From a checkpoint of a small transformer trained on Wikipedia.
Architecture: RMSNorm before each block, rotary positions, no biases in attention or MLP, untied embeddings, normalized queries and keys, capped logits.
MLP neurons of a small language model. Each row is named by its layer, matrix (up: input weights) and neuron, and shows model dimensions 0-127. Each number is 500 + 50 x the weight over its row's rms, rounded and kept within 0 to 999. Numbers have three digits each.
A block is one neuron, or neurons of one layer that tend to fire together. After each block is what it responds to, as a language model described it from the Wikipedia text at the highest values.

L5.up88:553506546469557437452538507456479446461503437520496519469521545466501477519509537439519463584495478522436457483487548515462525478474497488535478475558488543508425496473469543402583550506535468491464560523567394577552596462477438529459463448437463476469506443463520620428532525453406485561504474478526412421526458443531549518558537509488468533414436506559551493524442548517459504494483
L5.up1296:508497399522538493505373610522528577557509524556447478491463421465521541508441480463554548513550534532557435525479439424405515462530474498490502515463497528434505557574452438500389483531477543517500579568500537490447529431470526443471481465514523514548449491444505600446528498556405500517416593515513467442554541525476477503512517566511545480429545422617426502515427454530488532491478
L5.up1400:478534501437520481469427549505548563535493552611476502504462514460541472521520524440517474550464434530514433521542482456419531530505503507460532458454464528477377467435490523454434490484550492459487540543527403536530537482480472559531398509446470537461556473481561472491471469475497501521531511512517490425545485458641495483478456495522588535436471362591557561485467524519399518444390
L5.up1610:395606524477455463489545495538487500524520437488489577510507498584512423501487494508474480595515544467497499467547460456514459482551528467481470500531475503507398631477514458445530481454478511480546525475467501530442585444496529474524449513531583505477530484488612534512586584505508499554553512503486546478537511479442552557503521467415486563432483438508566490498416530444565517514483
L5.up1807:546455455601524481437465398479571556575491485598447490488548493483452520555455534454515491479512488490513507525524433496457484551560512507437554596545484519485428472446510467450470524411408491494550425500478475502456510449496552471526510480477395460453486528495456425420497542552449497528566500478538476455532522567486484435442503441488495540443527491519529559456465540501452484503486
L5.up1885:471491502509434433554417479558612509572483446538436488506487623446518567495464494446521548530534417447471470477530487512432530486525543515445497569539392456528428473499527488418458571457528489523494572422509470569419540424538582535509433487441455487524530446558490540479549492504485551524473506494469452453482423576544464578488543552479539542445557408617449452514496509484496538456533
L5.up2063:514426553440553412395497532526466555524555488536417565459550601519563419507502536515601455613512436493541489489561466551401562438503544480448484505459476537451455482352584489483397478547554535549584519548410511526508471499584455443417507422456489495422502425526506476513539457527308517562478483462446529529573480607522435529470546471509540462516510486476460522448528474500474481540426
L5.up2253:435534460432451488491488420449494494501606467458526521422413538481472497509494481443531467578527553613529368362426445543456472491536535522576538549513474462460432546504520480483472501428439613422493600450540502575431509553513550456524472501532450523509426559562556506484471498443432539564549533397496462509491543477507566481497530447474477552457452433524505464524545565465536547503436
End of personal name. The comma, and, & or parenthesis right after a person's surname ends, often fused with the last word piece, in appositives and name lists (Purdy, Pierson, Nakane &).

L5.up121:491529478528522555489468565473454591531459430452413441451489527433538580409512481458504437465477538469589470442540544532469503451517538531467620481558478507512471482563446507487409589470453507645475507459490426560418462419563529465457559460474513513474532533566538516427455440532485523416455511492506425522491531506434437467529434547544523472488521525463560564583457458587544543546567
L5.up424:509520487549463428500439498464500559476516463478587515581539453445461466558457587502518440474444394564541503548603499488451481539509517572382609510435481560438390616537551442427482409623498519543556512488478490538482565472587552507474486533393455513468430508449526512520512558504511507619410466525528540454481405480502515550578482511563584521555491493461491510444443405526517438489580
L5.up557:418489420516508593520479636526573585450555516427483548469436507560456536443447519465631442447478500536579441450415512591469477455473579514548568496453472553456538504423525482478474526562462478530514504515478477570471605567572453460440525443466450557486507421504601542468431439455481523448451519456534526492547443502468511457485446532470522576479557587561474621612439568522469553506515
L5.up755:437509522482508580496437457519438489506437472537526486557422523542546445522457455570594497464411491559525501511520577541482496427596520471521619524458512568639532523501449410539486604499492477491509481484439449458523490583533495522558425500493556536491512508568531501481451554538443470516458476467488512486518538404484559418446443457581448468537497492498478442482494496553497513496518
L5.up903:489552540479514531557489570539553479492587516464519522518474515484444462441501383480574452465490477560595434544520555508529450483465530520540612444420463623416490610487490481484472565489439460543500556502485470460490438474494580480444516489565571528458451409538460542488546547447499498416532514544510528476471525448426487575557441524597560510519560536545486498541391544503478525433504
L5.up1607:555460474492534554563550532528470525496515519554426486522521483536595511454525476506475502480538492500553535540566480447504462531537653480472538487512518578486501563486461558476517669502528410470522492425424544499472489537504448541517512541501435548527514493423484561499517534513549447491481547430562403411518503521402490606586487504509565430552559516424513597579395529563488491498451
L5.up2078:511472579480501486454435559605462533519430551558546432465494423503471500492465516484586527554520471497545483561551527472487459503571506453426647587462484563458484605398443485440484509633489499479510534534510509489471566572601468462486470463456497391537598420529502527613578539484480480541438489436435484523436464516421475452546462513490522406547546590514453521521449385534530628463513
L5.up2250:476501380454602544443392519504587470546511462474485526445450454507538499380518604497599476545480525426566428567522525518479484487558467515495585599476474536489426546494519501516434465503500388549469512531568493440529575498490468563548510492471525521558488463527504492516560539521529544486485509521484506534516514568534493576550441542534546505406587516514557558440466515587420513572524
Second piece of opening word. The second word piece of the first word after a boundary such as a line or heading start, opening quote, parenthesis or table cell, e.g. "v" in Evans, "at" in Hat-tricks, "ight" in "Eight.

L3.up65:496497460477579518537516474561560462622537567588480531450517492493448441445512579478475540508505464568440448404609545518451421455510501521458535642476583515552522583448468566486458491502522482511447519607505484392435514554524461556512480492471570544475494463522480541486461424535482514463412446500560545437503520550578514536555514502507524563562541532494512426487470510497528452465516
L3.up279:473533472473616512470520556551594535591546562600519558561529422498470488499517469560499560537523480519433468464569539546489462484495495532443533547564566492511523512511459499495383462495516452504479522544549381477486485390526523454425464502555513537553445513457428488530511478611489424432503512469517468520517503521480413499498531441471563513504601474482427551575442518589419504512386
L3.up756:476399441486537546525441496428409532528608507567523458506424451460611477407545518551499511541479505452476452447547437489455442466537511613444474590528484495512482603469450530483502558465481556570494491501498526488604556506465480523521491528434601459548464494536527547450414487539482436509438501465471583373488433580575479528546441496411497512541517493443525474589433564551483458507490
L3.up792:498555471422551483578433448524595542503517472473499522516455525475479445391489423467417496498499437527493443600460437536437497501496493517405408506514464554459430524498522410525402514507492508495437499544526537543437487522472531557438474507584486524497509523441556465460479482612504539431468483453449496472511510492528529581564542474485509434547530515438415523512416527580545498444492
L3.up1022:484592487457531589537469465568532561578544567546540562515577413551474447513418550517416437524469514526523469433607520482535435412518507509465541521475523520536447618557456435396502486513465466493468463465540455564557561520563566500609475553359583540482589475448595584502563448544441382418468526538500578435505505477464512492560457502485464514516486465502529537517407525414499577507462
L3.up1429:482559473481499516523517474527629500445519464470475609510472413469435495504486451546426455531512552553467544477520501506533416390553530560476467426519558530443579483522468507464494536501522504459443517553411474517484440378579482514474511525492559643472451439542404540521453464433459465472590485543568530484536423555583541560508602528495460441588509447493548629486491635511447565529453
L3.up1784:544467495529563554469476432541405453604544608536451513561441438536636442480553485461516511539506498604555473586550539507513455500553467515450569527400472456498587604492452481408500602462506553540460457592539462544588490508553440451451506393514505406491484472484474555536446484463512498525434527476457443497568502489535515632588468505501570415539545542440474549616474434562492441461434
L3.up1906:431435426391500594492507519530566544458449440514495587445535473556428480509483564548472442531418488541498513490488605569464442498550538587522486553564585522466611586515423532488439563580525519523553448414503430497457563510531424538450570489521508539509504442440477517468473565477495451464411459464456440447535468459533429587523500461491603464432590564497502503556476489540496495510412
Second piece of capitalized words. Word-piece continuing a word split after a single capital letter (often M or B), in headings, parentheses or names: M-al, B-ark, B-rad.

L3.up136:516512562380501514447511534568443506468468447543462581556367496497526515533385495422515455634462510494499453459443468457519447527464521559531468483506640401527419577471424469497524495455389442575468522512471555520561614438470458559576491479545549510540424472536415460466493472555403452528481496420500388383469426553552525551503557464488525447535495550590511470466481470501456538521522
L3.up636:588609521475568481457429525460595533442423515596456404469359475504512415527495472474468451537532477529480477514535536488425581458479458523513543523486605478481490445405511464515397524516558493507473427524509413594495522510508515521475471551470484567442487466488528526427415476465429450456556429546492480443553444475549422500535449487534529558438516441553560558474452441605461498475436
L3.up1160:370483510550484442512504559577615499526525475551497510481491492568516468514542508437477452575457514464500441440480454399452517442482524540524498492470502457470514515518557419484464523487541529543511524473509499551446484465540615484433400531506513442487436562492585526527559544561489484565528565491529450500538461449522608510459555452494510543480462442540511436486498466505485589544477
L3.up1247:539446506584553446534510400582504513514541468513520464496460471549509454465556459505598522465558518402475548440424524573515482500566518459513548526429534499578498494479492529467497506488527496602486550521551528470540511471462579453494537476524452546536509457474406606514421417495427506478511612524562475513511458470503467510486574502458541585417487473580480507560489425447425585550487
L3.up1353:577603519470538491486494527548518502532513491487477523541411529520512501517466479451493470508512455514513467476581516476476461447473548607546624516507519445462501561559500510513569432496509518518500536522455571544514426517474440594479494529439522546500402449469496523466557547501568429499405540520558460434492522476451493508528465460433509502478505410590542510480364477434530484475514
L3.up1536:501466466552540478467480418468540567454431502507456511505533497581519461518454478446545530556476513455511452450473452495446429493518570512451464464541479527452450531507539451466522538504531519546474573571498449445469449449580561482482410455530548457504454468445452565533533453521462404587445544496519409489461512443572431509497611460521525525469520484483472463546521503460550413583497
L3.up1671:516480567479490421495503459549544534472506403483490493467427546463466418440487479470592480469515524513499586481468485521448497473517497501486492473477540549503502575431567507451487476551538491607460438504483475523507538414559522480436502513492539526523490455469476561485472480489462495472527526509509461428415444459482504510516554442486523554453514419578455460463512474501548466401549
L3.up2290:460503436566487544500426539618608584541486541535516531498375516488535501530550477435533450481423536502476421480617530461471482512477589508543527398515485418512469482515544384386463530502442477473500570550547510480477473452531563537455530507549463512507449521405615594449492463466401467543494545509505491482569422549587549459437498457554536595383497420584506478497355541500448571535545
Post-name separators. Connectors right after a full proper name, such as and, commas, &, |, hyphens, in credit lists, firms, and places: "Judd and", "Gallagher &".

L4.up1656:480441550465501558457542457558581478491561485443393601470433508533499449564523532489522476448579616478553495469560521444469491373508509497455441590394429525519540578393478450407531522548548458556547495510504387519535445477435511557514509405501513492512541498533465469547368519498508451425485527516524473377487621465573532585517492522529488531463514548571550490431463482450473473509507
Table pipes, name fragments. Mostly an empty-column pipe in wiki table header rows before Candidate, Number, or Score; also early word pieces in foreign names (Malaysia, Hans-Georg).